MLP neurons of a small language model. Each row is named by its layer, matrix (down: output weights) and neuron, and shows model dimensions 0-191. Each number is 128 + 32 x the weight over its row's rms, rounded and kept within 0 to 255. Numbers have three digits each.
After each neuron's rows, "fires before" lists the tokens most often just after its 100 highest values on Wikipedia text that the model never trained on.

L2.down766:103113118079148131158183108163135149074083134064151100156161081127153144165082143111112122122089126157145179160137152085133123111116121149177103152161116115099200140159087067039109161099069169138114115166101106142182122125131111127186154133168172088126124113082111057062168056154123141134082146164137155099081112158108131152126111159150164104135080092092151131134154156189147176073133073158172155145108094161142172051136094089168170169151077093163201102156154080133119098107140161114128118104160096144127102113125117113155169154159120136130111110138110118146089138118177088109
fires before: "| ", "|", "the "

L9.down174:129099098141122097159106122162162127172135081098111115165144197079117192000126074084132072107145120090126132156116150175208143125135149089107006126131112127100170129113150109144139112121113111124167180123107156125141101126115139122068144127109166117154081140173138160140144104163128191115109094142142163117120125131153139140153083147078115144155101128081156161084129165137127135119134190083140117127128113071117116195127079139157191114124134135107135146129111131142142112133154088120149089103134124133150148163123116140118118104160175165147106131138144124146126139136094064106
fires before: "- ", "| "

L7.down337:087175117087147150140145129171136084162136101142131143110131128153132137067139121149108130145108095138114124120104128142081092150186148148117194213099140149120130116128171118129117159136112110152104092094107165107144157101134135164130179159092127134201096134148112102121122051152158070154082070198112143109139127179172148142226137093109093157136140170104126121118142158174120098065125149074093092106145111207134129086137124139117171143075144186138117121144134168124101121131071134078113128084112122129178048179105101116123156178076086142081080127178157117090191124101077174102
fires before: ", ", ". ", ".", "\n", ": "

L6.down579:095170192159123117114114151134103138159140141120019122116136109117103172157122113141118080122114096171083171114141160178102105177109132119200157141105151144066113108132118118145128110167105179147101127123084148157181139158110127134097140169068139095142161083108132060145209127165077097105192130158177132101106102131186090168168109112041092151109104092102108121172164166127152149100134156097060119144136128136109100090141207160131160083137117112140108134064132111118114077188145095122153138127080167153137100081076125135089135136103132150143085148176146155134170138151122097189
fires before: ", ", ". ", "\n", "ing", ".", ": "

L2.down716:175141114132184073160149152164103171081063059105086113082096185137132174061118148106151086125118062080124162159144146139130192149112106124146069116171132168170141084101122140150204121174153117154117174114124184136095144154066125107146119165139175093121103104109128097159162105143115113096162119136152121132073119190106163130213150126148161070145183093120076181098139082117132182126149100090110144131106080116118156093101144109142106133084144076112104131125139153156182137075167183088105094164195132105147118145139114117086129135143099125150099134172122101124126165171084109137
fires before: "| ", "|", "("

L10.down720:148121113181153000134097066152088175097114099168108175086050207119154155128119148166155105127142141099102135114150184130111143139091148121138091128075145125168125107109130108153119147107032162118165184133086071120131119146132088149103178121059132144195158174092115124146158111098103136126096098191106127145148097121146129133129147101125132122090170140096182167118163089139122148100073072127070125154146132129105162102133094155069124129107117147168135135187134094156135165136173151125153180138154106150127130113074141093073142142090086115147133143191118094180130146123125112175
fires before: "| ", "|", "===", "d"

L3.down31:115127155117138135106164165147066125175121081130160100087079104161133118116187130155053170109188134180161130149180168069139097173139170129160128154071134063189112117134194143127154091107099162137083166067152142163150134140118154114156145177118139155159051099047145154154127143164183144181119103137194116159135171096113179114134104103090129082132099077103070163115088114149144134082162087090129128134093124136151131125114154091115117088115149076094153191161185123113146061099094152107102154159144102126114141112125103150126112096090072137154131149113087142146118116086178107108
fires before: "\n", "0 ", "1 ", "5 "

L12.down48:155109133125112063126121141143138131027064187117159130116142140189157112181136095068133171119077168090162113175162115098088186111071111149098071116129119169100126087118145133098165112116197049113135148176170143122158119135144131162128195182131146123176165108141163124108108123122126086150137117112142146141179110077146111127143107170110171122173127115097195097116089182126076114129124143130168165133131093073137130087112151130145117127146147110132138165141145152052121049101102113112177197163191117102134129148124125120137095059097107121119113076088182117114073129121154161127
fires before: "s ", "l", "on "

L8.down592:150166151078153181145045139106129113134141205120159160105122147087087103007109097122184125117125134117119147095149100131127157086137158103169047142133127165179164132131121146122172136154155148130073132159090077114097104151141118139105156156159122125253110145126116109146152104132131132083114028167154193121148138177160101118186177116080132148133119189117174129116099153117167121113133138136159134164116103125094111159129114162093077164113122131134097114083119151163128093138079115143105092078166157147099125141170117137108147134152158078100129085106107100098177144104119172085
fires before: "| ", "- "

L8.down314:115140081138114128088191098115116104191100172062124112137108121105146114000088097154116135151131148141126108148099097129088094132163125071174111150132133146207146119093139109139133100118152086187139181132113108146138171131149139105113103094080138132167085133089098117132129145147138108137119108127140158143103140203136133083093106140129166120120147119112122162177149166148073140131108135105115184192159091151105139102175186098152188123139189111105102138126104098126188140165087121157088148168097133102174095158126130210101121107131153119126115125085153166110207112059139040125
fires before: "\n", "\n\n"

L9.down25:154171111143129160139206133099133166141122127137140145130156136144149122104130124128097098144094118087134156125150099103137092150116106082168166142086068077093132123124133101108135090160160117136114116106125101152084079134118189122108104179072118080124129081142070061091130100198149225080115105138122125072110110129146122092093158155105119100121135147087077144122148050211103165180147099119117137156155114134108142193108208169126153164137203135095120162149098189140159089136133085127094125204145102142093135081153103178170098110177125163184153139082115111146149130149168155102
fires before: "by ", "in ", "with ", "to "

L12.down325:158119120141189155154173112122111125159175131097077128103150094125124110144113117135109141142034169135070098175099125123129079124177129116144118123134076106168081138151131128147142112176143118178176190089108096094083207076138100151110114143086159083142154108184162126095169118139140110134190159157136108160151147209110179143138118071105159117092179158122122095176099116102122108113170152077089081155189118150096109097091127125176118117144140145110063136140117141067076144142115166141119142144147136105150106097093104214073076129086149131069112130102090149105141141099110160200
fires before: ", ", ". ", ": ", "-", "."

L12.down586:120078122168112146167131146059086125129146099217157164151119148142135161055095151103091094135118090101086091169180137091106142143136080127105100116108108138127109152169134107136140137072148146111141148156139082091087109156142117046151121154105096130163115132148059090120100122115169116164128083112172119123122132154144079141179092148156185127086137087063132142117103078103167142137157151106124150140131118134123154181060091113098135152170199117112071134086173180173151096136114081114135139102185127131139097151239120200137124115160152140154162087125151109152150074116193116124
fires before: "in ", "at ", "on ", "to ", "and "

L8.down573:129104125119148166115166136123165161198130239132144110147181114109136129039121116179115088174071159104116119116074071163103104058145172078145115079138142163143109151152080129114155090137146126157127152172083049145103169150124069170126117144096148154169131131129117080142158120123120137142136088099104187168139117161135105154055154088124160125109114118109082057147111239153124186153189099118097120144134137106121133169134123153156129130109136122143142143132190081112113097155133120075106198123147139114141119120109111149100153162144121096120157068152060134130139119103108125090
fires before: "| ", ". "

L2.down301:109148120111109163133184107174203160098143148091160107135113122091115111166103202073126107126111104080183112127111134090149116170088122129102155119106134127113136172086136135099172124114161144149107145149128198099123150096160119150129147108156163141149110086147104097197102140093166102136122106136147183149097102147126119150090105133142145064077148094103106161094083119148093145095163098090111203145093164184181099071120152120092136170077039070128145085186148131159143147133127167098152146117167118103130107180064119135109184143182055135131092136135145133206167085125141065110
fires before: "| "

L9.down358:156154110127107132144108123136161129161111116065145118125124194124147114000133141120130152122115135132142121131133121154109124124121124114148000162140123122126138082150129114092135124104121151143121161166169110119106174118131160110109176130147080143203130127115141142142129128123100155152155085161114118123150164114130140123187101135080150119152126173122143135132116125102137125104120154148147106114132073141136128153122140146129112112114171140123092098117168163155108134160152097129135129117154112157119157133136146161119134107121148093140112134131126139114138124064160088120
fires before: "- ", "| "

L2.down239:085130064160157130113109143149117167179106105135104128152215135165145112017145125067142079135114114123185114125103101139141161146132186102156046141188159116105128120096155111190103097128171143164124179077076114203072072133152143103119133151122129112153081166118082117175162130138123114129093070076128101108170111151139125167182168158139153158143120132122100105151115190047118159142175094096102136137078061105104130098096140151140137168141060151090153091110121144145096102145116154104135129073166148108151107128148134151113118114164157169133164098112136133092138106168078152125
fires before: "| ", "|"

L12.down88:121171107119114147124137139126151112126166188042105123128120131065065112000088116160155134108113144133164164125126137156127063126136174065156079169109146124166172133126144142125145099093132109150128168137139125148143107128093123118120163132106106148242119128131117149157110083099078110052127108134140143161156183144148124146136146098084150189119099145076174159149115129121118141129141160170171089142162080119091135132148118110126170082130198124096074141104115095179119095176079104109105100099193141144103101145143104162094162162105185146099114139121148113137180115121148112121
fires before: "| ", "\n\n", "- ", "===", "=="

L7.down265:163135097156091152118125140118082112166147126186087163151067242122157155068125165114179114173113150106120124100146129129090175109135105104150119107084140176127124116061112174143166154105140139101154179113099144168157136209113108100099108090087068141163120132115078095120109135155169201084075107130116133125141130131126172102087112124094135119124173163112096199150124158112132164131162117128190118072136111128151112168143115084084148118066132084135154076202143062131097141117106151120134160123134070105162183201130100153092132138140127123080136126142134137152106122139079057165
fires before: "the ", "a ", "his ", "that ", "an "

L9.down440:165105188055107113185087156108115149154132173139161155108149119112142051065117139154153084126058106097167152092148145135094180095123157152112137128132122119082142154118108105111163154133130101166096132151175093105103080127140063177134135102136129089156141167186160085208143101134097149133104090169161190058117139080137094124161156112141155171123132083127150142139125168110227116085146153127206147114108142142130113154100155135126144128128094123109122127026068106123116097152123160168101158121170118071101132129106119118155183095133202059111103134122128155130146118128093139101
fires before: "| "

L10.down505:147084092126149105137107122126141158128155135042144142110149101120165190131126151045118100157119150105101093071125145123187185173097079161104122166152110126126137128095148109100190141146148141115169103174145111123131177163124127129086042110138180080112143098068128111142185123117183152139085116098182166161092110122084151110123126122105161129105102110110146164096085108166170083084121107137143114115180128136151147126169186134078143095137205126092088164161146091136163183110189157096117069120120118066148118136146157144104128061115087081148098133164138114163072196090152112162
fires before: ",", ".", "% ", "ed ", ". ", "\n"

L3.down189:110146142130159153162110071134105169168127069135135088135071079156073113075195111134059144080173168143156136131194154140104094167120123100138030154063134069159156176066168114106166128114108120170068150140141138111121206167104145091145176180159158132114066140126099170155159135163183141123166080130124131168134105129094167106184145128098154169097122084094069147125088162151125135081112131084170173108124102110142119132152182162132139116100136059113150113161123127125160100152138135107088111142185120126136144116084116168141093094106134076143166148137129153095146157097142101130
fires before: "0 ", "1 ", "5 ", "2 ", "3 "

L8.down729:157121089096138117133116135189129151124168086156095123170152161053120119064131064126182141077099143064155115073153113152205173131136176128095064138153142129114131165122110083151171141139150091105111163154081134156127076123132132155103146129116065116174145171170096132192090109101122148098148108185086161118138167142119082139199107139107127104101158121125185162170144179107085119092168175183149155078143122126138107102136071162140132074098076127106096117101076122128150110141170151125124095092132121114129124198111123150035134148148187200121110073122134139155126119141125148124
fires before: "| "

L12.down351:089166144182140132121127118155106068191100111073176143094082094134184160099170133131099098123072129104166110147111093154120059119080118163122127183149105116158113103096163155154140115112136104077124103144161138162083158191131180123127139097103131134130102080118119157122100080106138105169166111150100180089125122206130172138129093141130105112085144155162099103139134066178070150033046108103140090106143152123139144179106129170061120103150133157103093139139156178095146154167147154139165114075143124130114163141118120147132170157033182114139108123153122142142099066158164138175
fires before: ", ", ". ", ".", "-", "\n\n"

L9.down503:109114106117110176112120129096132123138117163166139098154138095149193124133143152093068109160107149161151111124175106173108174087132187100083121187133152069157122118106130113146116173056181150115153160133129153084131068134121084128132133125132090081131080095128075162133128104126204069149118101135132216131081155152073183152185074132110120147117098170146135169149081107141136099093114151079115120096113118119121127130167189106177127142139137105134098091161139168166136111208123121068087104151163110165116140142152096199138136035086141144119092129097089147155143173146117143054
fires before: ": ", "e", "as ", "es", "by ", "for"

L11.down342:136106144081130131205166132193132128098143061127110126107074178162153094119134132138142140140136167135124174145168093187110097111137098156138132152096108120134153130137139120058090113139099103226123161150092072073152142109137135081129090131182123117167133093119151135091143130180170147143131064148146152133125168126080157139152126093176175095114089137123098154158108112156136176123144105136138114143135087145095102129136114159134197126107101150095099164105107127125176120155134074085077115098186040085169106153077128185113131051127126190111101124100127047102182162121070079130
fires before: ", ", ". ", "on", "\n\n", "burg"

L6.down706:127143107117130129113140072141118145111133183111126111143165255113115118000140101159174123113140175132165074083167097139148153118140128077127039127150126119147139133103167132106106137092114171091101140107117136078128117163120147154112143103153085154201112157139111162134132141146125114091131092173103148111145130127102119111173156099083159137103158095117204175164114102103082134093126142131122078105122069147148138152158115208160110121130154128169097090072161129141144106137097129149130134115143100126125136158108116157046162127110175125143101094112140131121170111129104180082
fires before: "| ", "The ", "==", "He "

L11.down1:147084059105169146130123165122115099096170182089126149134065113068111171121121100132091140162087172143105106114144172108135155105173151122155095113138126182122130046151135121169140122116105166100084063144120169156191132190093111165182151086049119101105208116079095096095173074093172150190121129119120099111183182084151083116088146114115115153143112154150153134151150122144162148063074145137133115116152087109142103183122073113130170171093114076176157102168163102169108152157090122091174161143089106130152102110125123148105151165125128139127153181112150133136167135098128090147
fires before: "the ", "which ", "an "

L12.down305:104138138071135117049211157161132101107151174077130117093085101200127082110079110163130104134110136169137124151101158154095140178165149101153142126150117148149142136130110190118107142125108114187108123134155109074165149123151163130075082142085166191163106090153039147086151114117105086175121121134166109140179153147119139130138133048192134149127167127088133161147148146047160204100133132134069181126146122116143129096151128067144166120126117074135121177094131073106151171148122108120146118086174164070139055098087173118077117150113101111135141114110157147095149136102141148144
fires before: "\n\n", "\n"

L11.down581:131129076125117118159121101170123137078127102107085080111100061180137111155091146108050144113105182103090124075134127114155169141102118138093138240115096097123154140140189141117158145115071153135085088154168114174123155174160105087162101134179093098153144162051100119118113166096204157116137107153187135161155146102089110107140143103152165182135125156093117141105150067131205127112144126156161141094099103108185100128148126114117122094186127132087122156076123154141146201147149140096095072143112139106066163135120140107121126093156081162148138089156132099119130140128186194094
fires before: ".", ",", "0 ", "% "

L6.down481:133076151110132126090129174104139137200099145126125076129092150131179118103180159076134123099157121132098142129149154122109144140123146118053115134163154060154153160100150058147082144152115126077182117059135193116124110152087080156179094115148101092101140129135100134164115100059125148162164115078157103186141154120139098118146133126163114147097137150110155098147094104124160151165126146149042124200120125094153109211165110032133151156082177142145152106143113096112125117074102073127161113155208152197107161183125160144107158091101146095163130118163092143151143100150121129110
fires before: ": ", "e", "ity"

L8.down393:129177112113132149140102139159143131140108162115099138113130176078090122000101085156164150076083154085171112086154127139151122111112161086124081200122154135155163104140110129091152097125145149147114176178109144133125105128127149118111158141176059100255137147154109120185140094104117143084167080152124136136140133158103129150195124135061144106126137161065170183130133108116072152137149188142162085129142109136145112124144098131092143072095153126081063093075095141160131088168142115137094119110169135125111150157156096169100146136136191107108105103135129115122165127117125126113
fires before: "| "

L8.down673:105147099096149107080145099126094128130145063144148169085147091105158162180151139099103102157120103135114113129123098126073061119157115129223107140120139126148155088120104115098098101169147109152121128126143142136164194132178199101155092127113157117186168110142141161151115082121119134122142119120092188131155108149160182164145147090139130102080126142098068129179172185149143155121152138096078118073132121106158129061052143153104159133118185093117084109181174147094061153147098134138118085137130133159177093158088096122153168165086180087107059113168096121160127155176097124211
fires before: ", ", ". ", ".", "\n", ": "

L6.down402:062112137159170164101172190165118114127106123177073153137148117170127104091115143180208122095106084112141122093122124241101083070093142070176126108116142153096105097126128091128175151120117127140132084118152138201135115118130191090134106094112133115080062071131144097140123102124089195135152148167101117115073077123157116186152162105131178099124138142068112183130123170082130168095129103112136175155114148157147089162137178179103097112118120102129149122109145091074109161147113089138171190136107127114162129101114071096116106142084076145130170144154092151145148153145178125158
fires before: ", ", "s ", "ing ", "s", "'", ". "

L12.down181:105135065137143125151160118078175203056114121117097177096197150197186100101106111068162140117109164116134099140148119109079098164150144090131113133106080102164190127153131113120123111092134135132122108119139073138132123101110157131104143143097134058101059137161166114082149097121096101086140159162042213146147140125169141113153102075141115132166096127121061132103187148124145170109109097193147170091144144120144139156104145140119110146097170080120114149110193097097118191173141087120149203144116072168109150142146132112078163136132169099140096116111119175165084161131109134143
fires before: "ing ", "s ", "er", "ment", "o ", "e"

L6.down727:129147131133163077165136148169113104110141057166209162128087131077179137042119119111127167164130132086042110137139141129082127137137164078117085081102100152057146088139112122161169114148121216119143188151155106104134218135124111093090182135131196071111098152122140107136144084157133105147119079139136127121118139130136098153125151066100163173075156163113107167140151112150151156121110132081155136064189182119127111107126081134134124066114112127132104126124110135097149141138082191157160165119168099126133124193119138118143099095133105139122058104131077113130140136157153171078
fires before: "| ", "|", "as ", "in ", "the ", "on "

L8.down767:128128194103142147134148122110183139084097164069128128143083169122079112115140103112124145160107090132156164162146074137151133153131160152135132053164101126170138119097125159068097128145180042105141136121120110175091040094141162162146143160169150147149158030155194134138087109170147124116101086146154153107129142100150158135151119159178095156102141096057137097155142155170114166094079117120152143165172166142097093107072160138109173147067144140109142152148089156096129161159165133121154088138149160077096084077070109152156130083078162105144134126110111149102140186168141070105
fires before: "s ", ", "

L5.down104:110148127137159193135110124141178125111093153160154069134105173121079103080081130166083161162082085178102132108168074176117165113068110159144115104088174165061157188124094124102090107141162102094106164149120105148129140141107124184133123111091138159191063134122103120145150126088140100157135114116104098129131144175070118155116179150114121078116116115094098095085106137146157110111193087156110164183128132103100096104131117215127090148103088154124119103075119132163111133191173154055113092136142081135145160131150158143156157082112119066114172169126182144174141179181079141132
fires before: "| ", "of ", "|"

L2.down385:106133109148163171154117121136133145066137079145073141163115076131177051160134090091124093080107171162157090134117156141159110144079122082075157154128113207178136082134114102197150097132098091171066104097150102062124202132155112110110109155067177116131143125124159141183149138139104115141120179183096109113153128098139151066153165173090082107162119182117077115168131127156162155117169140178156146143132144141064107114167158150149160141198087136095097112113168075078080106150129110141153167097154110148122105092197080110087128159139113129103092118166148150124096125138130133123
fires before: "er ", "s ", "ed ", "ing ", "er", "s"

L7.down651:166084119176131147119148098109150163065149078149163186167149177130118097108155116107059135151121075155115106125173069098125102148107104145091176120113126099108051107124125146060131148096108070089166120149124114139098168083122172127122099124105098122148108115190100136103138142118146093140130123093107149087156116062121090163148076170142215134156128104094180157143152112107180132139156078108122122131145091119152183120162185160175147136119152117088110153139108174176090137164134167139212089076097106143151153142131093158147107100080151112147142086168179087091167084117195172095
fires before: "in ", "by ", "to ", "as ", "on "

L2.down329:162130138104150114139129128171090107092149037145087119070094176125116145099072153111140088110140121102104130154106138143126148125118144114110092122148115158157092090125131131150227140124113177140116180110137153194081205178096166120118111140076159098137161133100140129178137107178145140118109112121151103145106119159087153153208051164128194062099114126108088100152135119129105149110081088096130088106121079146066105104076164114176169155079154081095039184164129149144173145111156139109132131125156122142152120151097081168070134171152088091145136174137115120174152161148091131140
fires before: "| ", ", ", "|", "October "

L11.down625:133116166148116143066160110120132082149167173073117093108059035133190111092126096164100148164127155150113086128132161087106053151128107134182177134156094119167105053142130154172123100116119100158155126166134134142181167148091166145151155138065184176132149158125144131125101129138113095127082100149152094219095109161132113119138144087142156125101149117170111182157075109122156149105146134162132171125150108063108129097120192134122173127112189144086127159134101059129170149123151090083063114095137190088116145104151137127095116125074112150101101113186135109137163097137159077106
fires before: "\n", "\n\n"

L8.down620:128107159122141148091167199180154100166104168093077163124142108147055129083118133150139103120114141137121110071175123162118095109110118125122180184166128157075210121121162153095133150155154128114107160089094160165118170084140153053153124137043102113086111127088121132135144135050148116133134123129207132107169126131136136114142175092108162164170123140044103143188127096091148087132159104125132132110165107127140124142160136106136172063157199097103145134065172155078087193139120112157116155132066133123153069154115098147119160100116122130117080179146106148121107117069145139173
fires before: ", ", "s ", ". ", "s", ": ", "\n"

L5.down449:146106102133147099153140095156120096120135139175081106144060197177174089077162126143149134124077082130105105162185156138097074099107092137151101169175144116070183090140093123182148120157106161108089132128199119097154130185125041117104118122100129127103221144096097117151116110164147151123129106100097107092113158104133146089198140141117195087152126130138080148090164139099119165152078134133157073088109151112185099147144147150107108143107149164194159130178107127123102141137112189101150164059089136162145212142127114174153114105111115114090126177113146092087143120101115090114
fires before: "the ", "a "

L6.down120:192140153136139074124156094138124148143126104147084111066157127142102134079165169053172102140092095099156105064150106039132139166120147091111130137156136166174201097106157063092177100123123151134074088117108113111086151141123120170118110147135229152094112115139164073166033102158118093098133146158113107183098131128129172151128097108147115076112167124076152136138134173114139142116150089117151111069104138198123147133125143135138139115146061091138091139171159115154143124096151144069122147153158163087101152152069110172154140162155107120166125161187133099159129188133117143107
fires before: "| ", "|"

L10.down753:106108174141157111212113167119147134113090095176220156168156113179155137095100105157118092156105117116116097140148103141103087133150118118064106119157136138093059136149128128061152140106121119149170123154121114146100180123089150116128116158138113078127168113153096086071123080156128089191089119104189187114116103087071121199155116187133191105117110072136084159119118086114186128141123147048123142173146115098127177117100151203147107177113190119117119160094094176123167099108130082079150127115111142121127099112160109155141081137116133100169164132128128089114166112104161178074
fires before: "in ", "by ", "to ", "for ", "with ", "as "

L9.down338:141139114094088173086107170168089143152133095039092108115155249104158114038136100139161163145158129116089151099109150127158225136115116139136156133132113102122108114100115180164151121139088121080116180133143119145156149193121064101101149125123097155151091148073068150088194136131152191126132051102077150121095133108148123086090105063121102180155108112166126145152117124101144177140126175141118115091148123084166120142149117074089111116152129148122163131162180136131092187136121165132168128139168071160134164161132121075124095079137109140117115149130114121135143157140145068138
fires before: "the ", "that ", "a "

L9.down89:097095151123126139156151137160136162143110153127144108160095133119138142168070169123173130202122125124112188089119050109102141103142131111148150084155129153151070104171135214130112104107199138153128158141140115083118188125106157120127115094171109098134163147109131110129142067172114114149110080104119181165174137099226151110074136185090182158135107151111151077159104107085046147128152129172115093133114136080157180073139063172120160107073119096078162070146110159107089144165090111082122137072155127086139127107077116165130157135102075100169159139116112109155129155154129112150
fires before: ", ", ". ", "'", "al ", ".", "ership "

L6.down464:099091149101139151159180140170110084121152075119130121106097067097116078051176121140056143142145143200115134138169141126142126088135116153143103130144168129180110085087187161181161127126082093156123173149165119137141161173136147121121152152113124114168105105086098107140105134105140157193149093119164121184110141160108068103174144119132154134069120145074100164142080098177138145024088115158114130136155128082145118096120117127099136115102200111132200135126111064108139116154133152137057125145081156162161151172114130101148084112089117189150123153092136100145192097153135053123
fires before: "\n", "\n\n"

L7.down659:136099095130170191109150096131099174105127099141121076137075072160178116111127154113090106145132129163138085124160123118118130128143076156130110175094137099158113111122158147175110075112050108113129111142146190154049102164111099087163124161095077173127154082110118122141115141115101098081141117147189138132192119133161165158136151131055185069133159090100051184127079150176160106096092152062119116157105164150151133136169124149148110081146092098112139138100116102127111078109119136189113128154218160189136135121164156167133118093103107097168152127098135075141172135168183166127
fires before: "0 ", "1 ", "3 ", "5 ", "2 ", "| "

L2.down60:097084148158117173176092095130098066069115028168146162151113161163081115027141145088155076137106133080141072177098096109145166112057076127124104118100154108107146141124151096138146089102138154087141161117087139120164129145152108079112126149101147142186156167127101145184168122109135165163150116052167140105105099138118126165132164134123146073103181073147112116143092095170141187134165151128097143133147129176127135072099197155142143125106106145081130113083085103138097146159082169115184149161106083149138168186138075095145109115161134170097132155134128143140136124171141144152
fires before: "| ", "(", "|", "to ", "and "

L10.down734:105160084114155098099162094160106144089122106136122143090095112132122118198110083144133147175127067181134090082174111099089105143111136168232141101114086134155086121131164111184140116093137151132123121143128122118107183121099145142093160134080119111173119169169101131150168083074130136124114086144102108080175163142090106132110105131125145198089097138067118122152171110190173145103183109097136099134077108133095110142127117141149165124111128146079066064077143165113138189178087129080128138129132139163192128122056182186167178146111155113105099167219118116152130129106100131142
fires before: ", ", ". ", ".", "'"

L8.down482:146142122111116130128127163142169169140152150146086109129165131099124120015113118175129140078130155108154092070123171098140158119168135104090058183146134079144187147163117103160128147142112143104076157131155086057168078090162056122100118169147139096194125115107101127135169093122110185138136079128149173142138185149128130135189175151076144137115158188076114120112163112085154151161149184151144110139128079121153138106138148138107118125110029108097139122105099105119138091140141168131051126143161145142105150147192115207101100102153120122098157087159091102113158120084123109072
fires before: "| ", "us ", "r"

L2.down208:225138095149138187159144076155189128070086064145115157099119169093165122130139179084107091096097185061123114100109148093185177196140131106079145117149106152139133111111116140129197108093113096133110124109109165159099178187147151100089138130135190120164142095116100092168116139156164114119116102204108173157120118169135108139188089111098165088098129152105119126132142134147110130097125123141083124098082126183092109083116128129136155143054111095118144111143157129109119182120147152072147114177177119070137097176120122139069111167121057125154080118157133184159150143122136143166
fires before: "| ", "|"

L9.down744:140101091109113116103157136166108103157186142036133107180082075093161126000145129156096130167130104107102114115148161141123116146104145115132137129108133194172088111132168119159189161111090096137167121128118126163178183122086139158138132131096137160150070115116105114120130135139102145098127075172142158156103151175145106063147148099140155155105160068145113172130120148117099170104158099158108161091167074116113102079119127144136220154126191137078104158126079103127139170154163133084092115150133137092150100121124150110076119133085122167145125137167170134084173143103129041081
fires before: "\n", "\n\n"

L6.down418:152148197107117109070190120176106143136080064105077100131140106160113133044137094122122125134137095194158112118102153151135101118133106136154130085145154121137117086148095155105178122131129104153124138102138188111130150110120191050084170115110152098148055134182065163110129093095114092105178164170130139129124127205140202140132113149145186179160190115078143168119090091095156162088117117130129138186083092143085137090119129150150161109070127091086104185106106138191146167145115128086120099114166138084159094162151155130151110123130137130157099052153158102092162121149108138135
fires before: "\n\n", "on ", "| ", "as "

L8.down634:097095101114134172132124194158148107110121098109149148125066080133122127115120111133037080181096137183107153183134123136089096116138083156160094167065131116135127087173163147148157092092193120145089223140166128140091182168119121162101092165099100150144106128120111150133107112111177122140146111083133151185144169164095161147118169128106184144103178191102121134155114121188120142105156149079137140165114098072096076118114117123068092123128152113139117116088109116196091158135099144109059120081136145166121186174132127198061155097130131124137084113135096102164163068125146106137
fires before: "\n\n", "in ", "\n", "by ", "as "

L8.down577:111097090191200127136134207071171156084131102180105144129170255127171068013163129143155136079108155131083103154139124103135089168148102146147096147109137168119088097103112163125123144097102126102098167138093111147133148136174122167147077164138114165114116115092064093118154128156133156131085132152091115105120056145135107149129094133120152090144119097069101125104135123170103118158155079117101126134127174085166110178129178147107148153170129105115146134181084069114094154145145167107113147167086141167128106148139102187108102160129128148148087168150116121115123115144149081094
fires before: "by ", "the ", "a ", "in ", "an "

L8.down638:161143125103157077107141133117070156125146103152188111133143094203125102101149163142119137177103123153137116150099168117158109142137123168091111048171130115107054107141169150094151137118125138145130110124126081176140179122166114110121141180108045091145128110150091121110104112099143179163098146064119136113156107123105126143122084102127183090150075098135114133187165162131102102149108077079112110147070136127148169114095171144193130131177133154068173151159166130159179101159104151127158117102161107149124123083202088175050141121163163168140113163124139092099100053053174124087
fires before: "as ", "in ", "to ", "that ", "on ", "by "